config.yaml
n_layer: 22
d_mlp: 1024
tie_embeddings: false
init: "normal"
lr: 0.000968
beta2: 0.95
weight_decay: 0.083
schedule: "wsd"
final_lr_fraction: 0.0
batch_tokens: 65536
seq_len: 1024
MLP neurons of a small language model. Each row is named by its layer, matrix (gate and up: input weights) and neuron, and shows model dimensions 80-143. Each number is 50 + 15 x the weight over its row's rms, rounded and kept within 0 to 99. A neuron's up and down rows have the sign that makes its largest values positive.
Before each neuron's rows, "fires after" lists the tokens most often just before its 100 highest values on Wikipedia text that the model never trained on.

fires after: ".", "\n"
L2.gate759:43 17 39 58 30 43 67 39 49 63 44 40 71 41 49 51 51 67 33 72 48 40 41 45 53 40 38 53 49 51 56 54 48 26 62 62 39 20 45 46 32 65 69 56 59 44 75 65 43 38 52 26 35 40 69 24 49 80 40 27 54 49 49 46
L2.up759:95 41 38 30 21 41 47 55 51 68 42 56 16 62 38 70 66 48 40 53 44 50 45 59 47 65 57 54 53 59 21 44 65 34 43 29 43 59 17 55 64 62 19 42 68 40 74 48 42 74 59 38 77 31 46 29 43 65 44 54 47 38 34 38

fires after: "1", "2"
L2.gate711:26 49 74 42 87 62 71 61 61 43 73 52 59 53 01 28 41 37 46 31 35 56 76 50 63 46 87 51 52 55 59 49 57 49 44 58 57 60 34 37 50 65 48 61 16 40 54 75 73 69 79 69 35 77 71 69 52 31 36 75 35 59 34 45
L2.up711:64 40 53 63 56 30 54 44 48 31 50 61 61 60 72 57 63 40 29 26 19 82 40 42 63 42 47 70 38 59 48 51 41 46 39 47 57 10 64 51 84 65 73 76 29 80 54 52 76 88 54 58 53 67 61 71 51 47 57 38 54 57 52 59

fires after: " ", "|", "0"
L8.gate57:52 68 40 46 83 24 19 32 62 82 45 68 56 52 38 65 62 63 37 61 59 21 70 75 87 64 61 44 10 35 50 86 70 48 41 44 66 43 69 87 67 70 30 54 60 64 49 31 67 49 56 26 47 32 55 27 20 37 39 62 40 40 65 61
L8.up57:50 62 39 40 21 27 31 45 32 77 55 36 56 24 38 38 48 51 66 67 46 11 47 64 71 43 50 35 34 23 38 59 44 59 08 51 35 48 53 60 56 70 58 54 61 33 36 64 52 70 73 60 57 44 61 62 56 89 56 35 64 53 46 50

fires after: "1", "–", "\n", " ", " I", " town"
L12.gate435:29 53 54 47 41 86 76 41 55 40 39 58 55 65 74 59 21 60 50 52 36 55 41 72 74 52 47 45 30 31 64 37 56 30 42 43 57 31 60 63 44 42 54 51 53 57 65 54 52 18 67 20 42 26 15 65 35 62 54 76 44 35 55 37
L12.up435:67 56 52 46 57 53 75 36 54 89 27 64 24 34 42 61 56 80 44 44 49 53 34 38 40 85 42 57 41 70 67 49 71 32 75 45 57 30 67 40 38 47 55 38 55 22 38 46 37 35 46 47 42 80 56 42 72 57 63 57 46 63 44 51

fires after: " ", "0", "2", "1"
L2.gate195:18 51 54 52 43 29 44 42 59 56 61 67 36 49 46 34 62 31 51 40 74 48 40 51 62 43 43 35 50 44 56 45 28 63 70 27 41 53 55 44 83 00 37 51 49 67 66 66 36 63 36 51 52 44 56 39 53 61 55 45 71 37 37 50
L2.up195:80 43 56 41 39 55 44 51 45 50 55 97 37 98 68 62 75 20 62 57 45 45 61 51 31 55 42 53 36 83 62 42 57 17 66 36 53 51 38 46 53 83 39 22 33 57 51 30 66 59 62 53 76 33 73 33 40 99 35 51 61 41 47 45

fires after: " ", ",", "0", "2", "9", " June"
L13.gate636:56 77 29 64 48 48 23 52 38 63 34 58 50 48 26 64 45 36 48 63 52 74 56 56 30 44 40 51 20 47 56 63 51 54 87 37 62 47 55 41 42 43 49 51 44 59 19 26 55 51 49 40 24 47 68 05 45 54 42 61 46 24 69 39
L13.up636:46 78 43 38 26 36 66 60 27 61 76 47 71 93 69 50 58 54 43 58 70 51 41 64 71 24 57 44 60 47 42 52 70 70 33 54 52 53 54 71 33 54 27 57 43 50 46 63 63 57 59 40 68 47 58 43 47 43 82 50 47 32 37 47

fires after: "\n", "′", " to", " ", " P"
L6.gate899:60 54 76 52 47 84 73 46 45 42 36 58 71 49 46 68 50 45 50 72 40 62 48 51 52 71 56 55 55 48 77 62 54 17 47 48 54 48 48 42 23 38 34 63 23 54 70 55 63 21 63 54 19 13 41 44 42 60 58 67 43 72 39 83
L6.up899:45 66 58 26 51 58 69 51 35 48 78 60 50 62 52 51 42 21 57 78 59 83 63 36 44 33 27 43 42 55 56 35 55 17 60 45 69 32 72 49 55 49 67 52 68 40 63 42 23 65 37 44 58 50 57 41 48 41 38 36 30 79 40 44

fires after: " ", " (", "\n", "1", " \""
L6.gate800:52 44 56 38 55 50 67 47 42 28 47 59 57 47 33 53 44 58 46 46 12 70 35 38 47 28 57 45 43 36 48 68 69 00 32 58 69 39 36 33 71 43 25 43 32 49 33 67 29 22 59 50 37 54 63 53 65 76 30 47 26 48 37 49
L6.up800:73 42 57 47 63 20 55 40 43 42 54 50 55 46 63 34 55 51 47 72 62 76 62 10 68 42 44 20 69 50 88 49 49 58 70 34 61 32 76 63 29 65 51 60 78 64 53 48 41 29 35 71 46 72 69 53 39 50 66 43 73 47 47 35

fires after: "0", "2", "1", "4", "3", " Miami"
L8.gate464:55 40 36 61 59 44 66 49 63 53 65 54 43 43 61 49 48 53 46 66 66 59 72 60 60 45 71 50 33 67 74 48 75 38 34 46 82 38 61 61 63 55 58 22 48 54 44 43 42 52 72 57 28 44 44 48 45 77 24 26 23 29 49 37
L8.up464:37 63 65 76 61 44 74 43 55 40 59 38 89 80 66 56 20 18 35 42 29 59 57 67 78 33 53 23 60 58 72 47 42 39 52 79 58 47 56 32 81 55 38 42 55 51 29 58 63 57 51 61 76 54 43 55 55 61 42 63 29 29 57 75

fires after: "9", " the", " in", "8", "6", "2"
L13.gate569:65 65 49 29 66 46 26 64 52 25 41 65 54 56 40 54 37 48 34 75 40 66 49 36 57 33 78 40 44 68 47 59 69 60 29 58 58 52 64 64 58 45 43 46 56 49 19 56 41 78 49 37 58 49 73 40 33 28 37 37 43 24 40 51
L13.up569:47 52 48 28 40 33 33 40 40 54 65 42 68 80 63 61 43 51 68 60 46 48 46 54 78 46 57 55 82 48 53 73 24 33 51 36 52 35 30 73 56 46 54 77 83 60 44 71 69 71 32 49 44 52 23 33 36 47 51 42 24 42 15 22

fires after: ";", " |", "):"
L18.gate975:76 62 32 55 47 55 63 25 53 45 47 42 38 51 48 49 49 47 41 63 48 45 65 68 29 33 46 30 75 64 64 41 58 47 69 41 47 44 74 52 19 39 53 66 39 54 49 48 39 45 54 41 58 44 58 24 06 64 64 61 64 49 71 86
L18.up975:49 49 11 46 58 42 56 30 55 43 17 45 61 67 41 39 54 64 33 47 67 30 90 67 53 34 54 38 47 51 70 69 35 42 33 65 50 32 41 41 46 37 66 48 67 37 59 41 47 60 74 28 68 31 49 37 54 60 59 26 69 48 37 56

fires after: "-", " ", "–", " |"
L12.gate363:45 47 73 48 31 63 58 58 40 44 60 34 51 33 42 52 28 52 42 75 51 59 39 68 59 14 63 54 60 82 75 71 59 26 31 40 61 24 54 59 29 59 64 51 52 72 66 71 42 48 59 45 49 46 39 20 59 56 51 45 44 70 52 62
L12.up363:37 52 22 49 43 66 70 49 41 65 63 39 62 47 41 59 13 69 50 44 64 43 50 50 68 51 34 43 59 47 62 58 35 67 42 39 57 32 47 38 53 34 53 39 66 40 42 57 32 43 50 55 60 52 40 61 50 74 46 29 75 53 56 33

fires after: " ", " $", ","
L8.gate832:34 86 57 32 53 52 34 46 70 52 34 35 42 39 28 77 43 42 60 61 40 65 71 45 60 53 48 40 42 54 61 12 56 18 62 55 91 74 47 44 19 51 47 69 58 54 50 45 54 59 58 44 46 60 31 45 31 09 35 47 43 59 34 49
L8.up832:10 64 74 61 54 54 68 67 74 65 60 52 59 39 32 45 64 50 27 63 53 79 29 34 51 42 51 44 44 45 36 54 64 65 54 65 40 59 71 28 39 68 55 71 49 46 51 31 44 37 32 68 43 34 43 49 46 44 53 55 63 32 57 55

fires after: ".", "0", "8"
L2.gate1013:60 36 67 89 20 38 19 43 41 75 40 79 59 52 41 47 35 79 58 37 62 55 49 42 45 56 49 38 73 86 49 30 61 48 64 56 53 43 42 33 40 44 30 37 60 17 34 57 61 59 21 30 54 50 45 17 37 44 57 44 40 30 52 56
L2.up1013:74 54 59 52 47 42 28 36 61 30 48 29 54 75 47 70 46 68 89 47 28 17 50 63 57 44 38 46 44 73 31 60 39 58 42 48 55 41 27 61 34 59 54 52 66 71 55 52 47 66 60 37 66 25 49 72 88 38 43 55 47 80 60 66

fires after: "2", "0", " ", "==", "-", "\n"
L8.gate754:38 47 59 55 59 66 65 56 58 42 64 21 56 57 69 45 56 48 49 76 72 53 31 56 61 46 42 51 59 69 66 70 70 56 51 54 56 43 43 40 46 54 65 43 43 40 61 48 40 55 35 42 21 51 43 67 40 53 45 64 53 59 31 44
L8.up754:58 52 36 63 48 64 59 59 43 27 32 50 50 42 48 57 52 28 58 42 70 52 43 65 58 42 40 30 35 49 71 48 23 58 48 65 60 40 64 71 48 55 74 64 16 38 48 47 38 62 91 58 63 62 50 62 49 60 45 24 65 44 56 63

fires after: "\n", " |", " P", " ", ":"
L18.gate681:71 28 30 56 58 42 71 29 39 60 46 60 58 54 53 89 41 51 60 39 41 58 47 53 57 16 64 27 34 58 69 44 66 51 38 73 77 71 62 57 16 36 42 64 66 54 52 27 54 77 35 60 39 46 61 43 13 54 67 54 47 58 73 69
L18.up681:35 43 35 58 59 61 67 49 45 26 45 49 45 55 74 63 48 48 56 62 92 49 63 73 59 44 38 45 45 50 63 17 50 38 06 50 78 57 60 62 26 51 84 59 39 23 42 51 55 37 59 48 43 49 54 62 72 43 54 52 62 52 62 44

fires after: "2", " ", " to"
L2.gate895:33 48 70 52 60 54 34 37 59 51 20 50 57 22 51 72 42 62 57 34 39 71 65 57 42 80 35 55 39 69 41 51 66 32 36 37 65 53 52 29 46 80 63 55 62 57 52 33 51 48 79 57 50 35 47 31 40 24 60 41 04 83 55 65
L2.up895:47 60 57 33 88 41 62 49 96 59 32 61 55 35 62 38 30 54 56 40 58 53 42 62 48 72 26 48 40 62 41 31 85 57 54 56 55 39 61 35 60 50 51 56 45 99 55 53 54 55 75 58 51 47 28 43 54 66 81 51 34 40 55 50

fires after: "\n", " "
L8.gate45:24 47 63 56 69 36 39 61 53 49 65 59 63 52 33 57 64 35 50 37 55 47 55 66 44 50 49 23 37 37 50 54 57 40 68 39 53 39 71 32 59 70 51 16 56 40 79 57 44 63 66 57 71 63 33 59 58 31 57 58 37 25 55 55
L8.up45:54 46 71 63 53 45 59 52 12 33 86 85 44 51 40 55 60 30 54 69 69 86 69 56 55 43 33 50 54 50 53 63 59 42 28 36 60 29 73 50 47 26 58 50 44 62 68 26 74 48 47 59 57 48 38 48 41 52 21 55 42 56 33 72

fires after: "|", " |", " —", " Ha", " Ga", "a"
L12.gate278:53 64 45 37 58 78 59 53 47 61 58 28 71 68 52 60 39 66 16 44 48 41 40 44 57 63 49 32 44 36 85 44 39 44 13 47 90 72 72 47 37 40 66 47 41 49 49 44 51 61 62 34 43 38 40 19 14 70 56 39 34 50 47 85
L12.up278:46 57 39 29 51 33 81 56 69 28 30 76 46 57 40 71 35 42 66 82 47 49 44 50 63 56 55 33 70 43 40 56 55 50 29 36 65 53 50 37 48 31 67 73 66 32 35 64 52 66 40 50 50 33 58 70 63 72 73 56 43 54 14 64

fires after: " |", ";", " ", " —", "1", " –"
L13.gate672:84 50 30 42 40 59 31 32 38 60 35 64 40 60 50 42 44 63 54 49 96 24 57 65 59 51 33 57 62 56 45 29 32 58 36 60 48 22 44 35 52 83 53 85 54 53 53 74 60 31 62 38 28 57 32 43 39 71 68 40 59 52 66 61
L13.up672:50 46 55 33 31 53 62 58 45 38 39 49 77 61 78 35 78 77 48 61 54 40 51 63 50 49 46 36 61 71 55 51 76 33 36 63 45 25 39 23 38 40 43 37 46 68 60 55 58 42 87 38 46 55 50 56 65 50 57 30 07 42 62 52

fires after: " ", ".", " (", "\n"
L6.gate125:62 22 32 40 69 55 52 40 56 35 35 56 57 50 18 36 73 43 30 48 43 52 36 77 65 56 54 57 43 55 83 43 44 00 64 45 64 52 62 46 20 44 66 38 54 41 54 60 73 48 42 71 04 42 56 31 12 64 32 56 57 71 30 49
L6.up125:38 46 35 38 45 61 32 42 38 43 60 42 31 62 44 45 82 27 44 42 41 67 74 36 66 55 41 51 49 39 46 54 34 50 80 58 53 42 45 25 38 45 46 62 59 52 38 52 48 45 16 55 39 42 30 55 20 65 47 50 55 64 48 27

fires after: "9", "8", "7", "4", "r"
L2.gate42:56 31 55 37 70 26 36 73 59 55 50 65 62 54 54 32 59 39 54 39 47 55 46 17 26 34 36 77 47 41 35 62 49 32 53 50 54 47 76 62 43 47 50 83 34 44 74 56 56 46 48 50 37 54 35 47 60 64 99 58 43 73 31 48
L2.up42:47 28 65 37 53 40 17 59 53 55 60 23 44 65 53 54 25 65 37 38 38 45 08 44 60 62 51 69 77 72 66 36 45 53 47 55 39 57 43 56 48 66 83 79 78 57 37 24 67 43 55 73 27 38 53 52 45 43 53 42 55 83 70 54

fires after: "2", "1", "0", "6", "4"
L7.gate678:50 45 10 48 44 36 54 55 43 38 55 75 56 89 73 38 33 54 36 67 75 33 68 70 36 17 55 75 21 85 53 62 55 53 57 27 67 51 52 43 30 48 32 36 28 60 55 60 45 34 57 54 38 47 61 61 50 74 39 44 34 36 45 30
L7.up678:20 61 49 36 53 63 39 43 76 48 49 38 52 54 43 43 62 47 51 71 47 47 43 52 71 48 61 71 34 63 69 72 41 13 56 26 46 53 38 73 69 44 42 50 57 38 46 43 36 73 50 69 51 82 53 71 75 34 58 44 64 48 58 44

fires after: "\n", "1", "4", "===", "0", "al"
L2.gate168:49 50 16 50 30 61 48 49 43 68 48 68 48 27 83 52 58 65 60 44 54 54 58 55 80 45 30 39 28 52 48 21 53 39 24 55 56 47 45 65 39 62 65 67 32 40 50 53 26 60 38 27 49 36 31 00 67 44 42 54 51 66 40 47
L2.up168:55 65 72 34 46 98 58 73 63 56 39 55 40 64 59 39 26 46 27 21 45 07 54 76 57 47 59 60 89 31 51 58 32 44 60 42 52 57 14 52 51 39 49 49 35 44 47 45 56 46 57 64 47 53 28 48 53 55 46 52 55 32 25 56

fires after: ".", "\n", ")."
L6.gate790:68 34 43 67 53 46 59 42 48 48 33 13 55 66 51 67 55 43 38 81 50 65 40 54 93 48 34 70 26 56 55 68 57 37 64 31 39 33 38 37 22 79 49 63 44 29 56 64 50 38 50 47 51 40 57 27 51 42 39 54 47 62 38 24
L6.up790:44 35 34 41 61 22 40 65 34 77 56 46 33 80 64 33 56 78 34 66 43 26 26 66 73 59 56 73 59 48 76 69 71 38 59 35 28 48 38 27 61 69 39 40 41 45 44 55 33 65 53 40 70 54 31 30 35 57 57 48 73 54 36 50

fires after: "9", "0", "\n", "1", " Service", " was"
L8.gate680:47 31 62 39 50 61 58 73 45 36 38 40 50 42 45 38 57 38 56 78 31 39 47 19 75 50 16 52 57 60 56 51 85 39 59 59 34 45 46 43 53 81 52 44 44 52 54 43 44 42 42 43 38 51 52 50 15 48 43 36 41 53 23 27
L8.up680:32 41 50 26 32 52 36 47 24 40 35 78 49 69 54 56 77 32 57 65 45 73 39 52 53 35 64 90 40 56 38 32 43 39 35 44 37 69 39 47 72 73 58 44 51 54 40 54 47 47 55 41 61 42 62 35 34 50 38 38 53 90 40 44

fires after: "\n", "0", "3", "2", "8", "9"
L6.gate290:48 50 67 49 63 68 74 41 21 43 80 52 80 46 52 42 19 52 66 45 39 54 74 28 50 44 72 67 77 51 87 60 45 44 33 60 61 79 40 32 38 55 45 42 75 53 64 43 49 52 53 46 39 77 46 45 14 73 39 42 30 47 70 32
L6.up290:50 45 82 74 45 48 52 58 36 43 70 69 54 39 51 35 73 44 67 61 26 76 64 34 40 28 52 57 51 28 57 62 00 57 56 34 45 48 62 28 67 42 56 35 74 48 56 44 44 23 48 42 59 40 47 29 48 57 30 68 31 56 66 67

fires after: ".", "0", " ", "ent"
L2.gate139:48 38 73 81 47 26 53 28 44 55 88 56 36 47 70 37 47 41 69 49 46 60 39 41 57 57 66 45 44 28 60 45 42 46 46 55 71 23 63 63 72 38 49 33 54 36 39 50 47 22 33 59 61 75 46 36 41 57 61 43 36 23 27 60
L2.up139:44 53 69 54 29 20 49 39 53 71 58 41 28 67 70 64 62 52 54 47 46 39 52 70 62 46 27 59 15 60 32 56 46 54 76 30 38 52 17 61 66 58 41 62 52 47 66 46 58 56 50 64 70 30 67 48 63 68 49 44 63 61 51 55

fires after: "0", " ", "–", "9", "."
L6.gate444:49 46 77 26 44 43 52 33 40 64 63 39 60 56 49 28 52 62 64 27 51 86 63 30 46 56 55 40 35 52 53 67 43 25 42 52 71 44 68 54 59 58 26 45 42 38 61 35 59 37 60 56 11 47 56 54 12 85 40 46 37 62 46 21
L6.up444:41 37 44 45 57 38 26 52 47 40 58 60 32 31 18 55 76 38 69 50 13 78 47 32 59 46 54 47 41 41 52 44 41 48 61 51 59 52 70 29 49 33 35 53 48 14 62 35 71 49 26 65 38 42 63 50 56 51 15 68 53 75 42 52

fires after: " |", "\n"
L13.gate524:53 49 52 40 41 69 44 47 09 35 50 59 16 63 56 71 57 63 56 59 47 38 56 53 61 53 44 48 49 60 41 42 44 35 16 38 34 33 55 36 35 62 75 60 58 19 33 67 60 46 83 10 56 07 48 25 20 50 61 50 20 43 50 69
L13.up524:54 37 53 17 33 68 39 48 49 59 40 52 49 62 54 77 43 60 44 58 53 62 38 41 28 50 38 50 61 50 36 32 41 57 42 63 51 66 58 79 56 75 57 44 62 55 63 52 50 48 72 45 36 44 66 27 53 58 54 75 45 43 47 45

fires after: " ", "1", "\n"
L7.gate491:53 31 49 46 53 58 51 55 60 63 33 46 55 39 77 42 55 52 34 62 62 54 52 76 48 42 55 40 35 67 65 57 55 59 52 23 47 51 47 74 31 73 52 45 45 50 55 51 27 29 73 46 41 44 55 52 40 68 50 26 31 58 26 47
L7.up491:43 42 48 56 72 49 71 61 20 34 48 33 64 13 30 52 36 21 56 25 55 79 55 43 35 41 57 41 28 38 47 76 20 68 56 42 20 49 71 50 23 68 66 20 54 23 29 56 30 42 49 56 59 43 38 74 46 51 33 34 44 50 66 31

fires after: " ", "1", "0"
L13.gate423:49 46 71 53 42 40 42 52 44 46 57 47 39 50 63 49 49 57 46 59 65 53 56 47 50 51 55 59 38 36 49 59 61 53 62 30 51 53 35 71 31 33 51 42 33 37 29 36 48 24 24 68 57 37 39 58 22 60 43 61 66 47 46 38
L13.up423:49 67 48 46 51 41 66 32 46 62 74 31 56 63 43 37 54 34 54 67 50 54 43 46 74 47 72 51 65 49 15 40 38 71 75 64 46 79 49 76 64 27 31 33 83 63 60 41 55 40 20 45 57 34 80 54 79 56 43 54 53 24 65 48

fires after: ".", ")."
L7.gate550:48 35 42 45 36 45 43 44 60 40 37 20 38 66 37 48 45 51 53 54 24 68 54 32 79 49 42 64 39 66 67 66 40 17 54 56 41 46 36 54 36 59 53 56 54 43 50 47 53 53 44 52 35 28 75 40 47 62 52 46 33 45 44 30
L7.up550:52 51 56 55 25 44 49 61 37 57 36 59 72 74 44 65 71 54 35 56 58 45 59 37 53 33 61 40 34 47 34 55 84 34 57 44 20 47 48 40 73 46 51 51 34 60 64 31 50 29 33 55 82 28 80 42 41 76 48 54 42 50 59 53

fires after: " ", "2", "1", "0", "7", "i"
L8.gate935:55 43 38 89 57 58 56 42 38 35 53 59 55 54 55 66 66 53 53 66 56 52 49 55 54 36 62 43 55 40 60 52 80 40 60 36 77 46 52 40 33 41 65 34 30 63 60 27 61 46 32 50 42 16 59 49 56 52 37 55 54 45 65 55
L8.up935:61 62 60 27 62 22 65 33 54 46 71 58 70 43 48 57 51 55 37 67 63 41 46 72 60 45 47 71 37 32 71 70 67 51 61 52 39 59 45 80 69 49 24 18 31 57 56 45 25 51 40 27 62 33 75 38 45 42 75 58 79 68 46 42

fires after: " |", "-", ".", ";"
L12.gate840:75 35 43 41 23 70 41 15 38 75 39 84 54 56 61 20 34 64 45 82 43 45 43 60 50 33 54 80 45 79 34 79 55 34 48 48 55 47 28 39 45 65 58 49 50 59 71 74 53 41 66 24 22 31 36 44 49 89 36 39 51 46 80 45
L12.up840:52 53 52 59 31 41 32 45 58 61 30 58 35 43 18 51 45 73 55 61 44 54 73 73 23 67 42 53 17 40 41 43 52 57 36 35 66 70 26 69 66 84 71 44 27 37 35 57 37 68 60 35 48 38 45 81 52 44 34 43 54 45 57 21

fires after: " |", ")"
L13.gate737:50 70 66 42 23 64 52 38 83 30 42 40 29 64 41 40 38 50 53 61 34 40 19 40 61 71 49 71 52 52 61 27 42 40 47 60 44 41 24 39 49 73 46 47 38 68 70 56 74 41 65 49 16 48 46 25 59 47 70 73 52 33 66 47
L13.up737:47 45 59 61 45 63 38 40 66 15 41 43 55 41 42 60 66 56 35 51 58 29 94 59 64 56 35 36 49 50 62 49 32 44 38 62 36 34 48 32 63 40 72 49 50 45 49 53 13 46 76 90 67 17 48 25 52 50 46 17 40 80 26 54

fires after: " ", "|", "-", " |", "."
L6.gate847:32 25 59 34 79 70 50 64 63 61 50 18 56 67 45 34 54 29 39 63 40 67 56 44 54 34 70 54 47 72 62 62 56 43 40 53 65 35 54 34 23 63 39 36 62 54 87 37 38 36 52 46 41 50 67 43 15 69 51 39 38 36 25 64
L6.up847:57 50 44 69 63 80 34 67 68 58 38 16 98 81 46 52 46 35 59 69 45 52 44 57 50 52 56 40 40 67 55 43 39 64 57 59 39 76 77 61 40 51 65 55 23 60 58 38 44 71 56 34 52 61 27 64 46 47 48 28 33 57 68 36

fires after: "0", "2", "-", "sp"
L8.gate631:56 68 63 49 50 55 45 57 40 47 60 39 56 82 48 55 46 56 44 33 39 53 55 46 57 54 30 54 29 66 57 58 55 47 34 39 49 33 31 61 70 47 57 33 26 87 46 56 60 27 51 25 30 41 24 42 45 71 15 61 41 47 52 27
L8.up631:53 90 52 54 60 58 15 51 50 32 52 24 73 45 39 50 60 54 38 29 12 49 44 49 51 68 27 40 40 67 65 66 38 32 65 73 34 43 47 61 77 65 50 37 65 27 49 55 37 71 71 47 53 68 36 62 44 23 58 61 68 66 79 48

fires after: "9", "2"
L2.gate72:19 31 66 61 57 49 45 65 73 59 46 41 43 48 52 43 49 37 46 22 45 39 56 21 53 41 44 84 55 41 40 51 48 46 50 46 57 50 58 40 47 61 49 44 38 34 49 40 74 61 42 25 35 56 60 36 30 36 51 50 61 99 49 19
L2.up72:75 42 28 37 29 33 54 50 56 35 21 33 43 32 71 62 47 51 51 37 49 45 37 43 61 44 36 64 66 65 57 44 65 59 42 57 25 69 75 33 50 54 61 61 65 65 41 45 44 75 61 60 31 28 47 53 48 27 41 41 52 69 63 58

fires after: "0", "°", "′", ",", "2", " a"
L7.gate471:44 60 49 29 56 47 56 60 57 40 65 56 67 59 66 54 52 60 42 47 49 39 45 72 48 38 27 25 35 64 57 48 62 23 52 60 52 58 34 50 69 44 52 64 42 60 35 43 70 62 48 51 49 54 61 46 22 64 56 47 24 60 26 35
L7.up471:44 53 62 19 36 60 70 56 60 75 79 39 56 47 43 37 45 56 49 36 38 29 25 56 48 70 43 52 61 70 53 38 36 63 47 64 32 41 17 55 87 39 62 34 43 34 33 52 59 73 37 55 72 27 42 61 29 35 53 34 53 72 64 43

fires after: "\n", "==", " ==", "===", ")"
L2.gate875:49 50 51 57 34 66 53 20 45 46 44 42 64 51 48 68 45 60 59 65 71 49 52 53 68 76 33 49 52 49 44 38 34 45 68 33 71 60 17 66 27 71 58 54 54 05 52 64 21 49 62 58 25 62 44 14 43 44 30 48 19 62 53 51
L2.up875:63 60 59 61 63 75 45 42 57 34 53 36 55 56 00 68 46 70 59 58 34 46 84 45 46 44 61 38 88 28 33 34 64 24 50 31 78 55 50 54 35 56 82 72 47 45 40 60 69 57 54 50 34 68 29 49 39 55 79 46 41 62 61 25

fires after: " ", "-", "\n", "0"
L8.gate541:53 49 39 26 44 49 42 66 33 45 63 66 77 53 58 39 70 44 47 68 54 75 47 45 62 55 40 46 57 65 62 62 52 56 66 34 63 56 40 62 57 61 35 65 65 28 89 46 68 48 41 43 37 59 52 52 31 67 29 40 29 28 69 41
L8.up541:68 07 50 42 72 50 83 36 65 33 74 58 40 55 52 38 68 23 53 80 61 71 62 50 42 27 68 26 56 55 69 43 35 23 30 68 42 27 63 46 54 21 55 55 54 34 61 64 70 47 46 62 32 92 38 62 52 64 37 66 31 55 36 57

fires after: "2", "9", " ", "1", "3"
L8.gate963:58 64 29 48 34 26 49 38 39 63 50 58 74 59 81 60 57 51 38 63 58 45 54 70 46 59 36 50 49 54 77 82 34 64 55 35 81 39 56 68 60 56 37 80 52 29 28 28 40 59 43 52 49 22 74 34 55 47 53 40 28 40 27 34
L8.up963:48 79 55 71 37 59 71 25 50 55 62 44 61 63 62 14 55 47 60 83 51 33 63 74 74 49 45 49 44 62 47 68 48 43 66 37 57 36 48 62 56 48 64 63 34 50 55 46 49 52 39 41 55 40 71 44 66 49 48 55 52 49 52 92

fires after: " ", "1", "0", "2", "3", "4"
L8.gate521:13 60 45 62 54 51 51 65 36 41 37 46 63 57 50 58 54 43 58 79 61 62 49 28 62 40 06 50 62 35 55 69 62 45 54 74 54 40 38 24 40 31 64 42 43 54 36 19 48 42 35 50 46 67 72 59 31 65 40 50 55 11 51 40
L8.up521:62 65 25 10 51 38 49 43 55 46 60 59 67 55 49 58 49 55 53 50 53 81 78 44 47 66 79 54 59 61 49 56 30 32 51 34 60 41 74 55 25 75 52 76 37 33 57 59 37 59 80 74 59 38 56 35 49 45 65 31 10 43 40 23

fires after: " |", "1", "\n", "2", "3", "0"
L8.gate177:85 26 21 42 12 60 47 35 35 22 60 46 66 42 55 59 46 58 51 43 66 40 81 52 79 54 59 60 61 84 84 51 64 35 32 63 78 28 41 58 49 67 65 56 34 24 68 55 23 53 68 22 28 46 34 50 40 85 30 41 22 39 21 29
L8.up177:56 46 46 92 44 34 73 68 38 69 63 96 51 69 46 48 55 35 34 82 28 58 44 83 36 52 76 21 45 51 69 51 54 58 57 49 57 38 51 40 64 41 63 38 40 50 53 59 40 50 39 41 45 48 55 60 73 21 30 58 52 61 38 57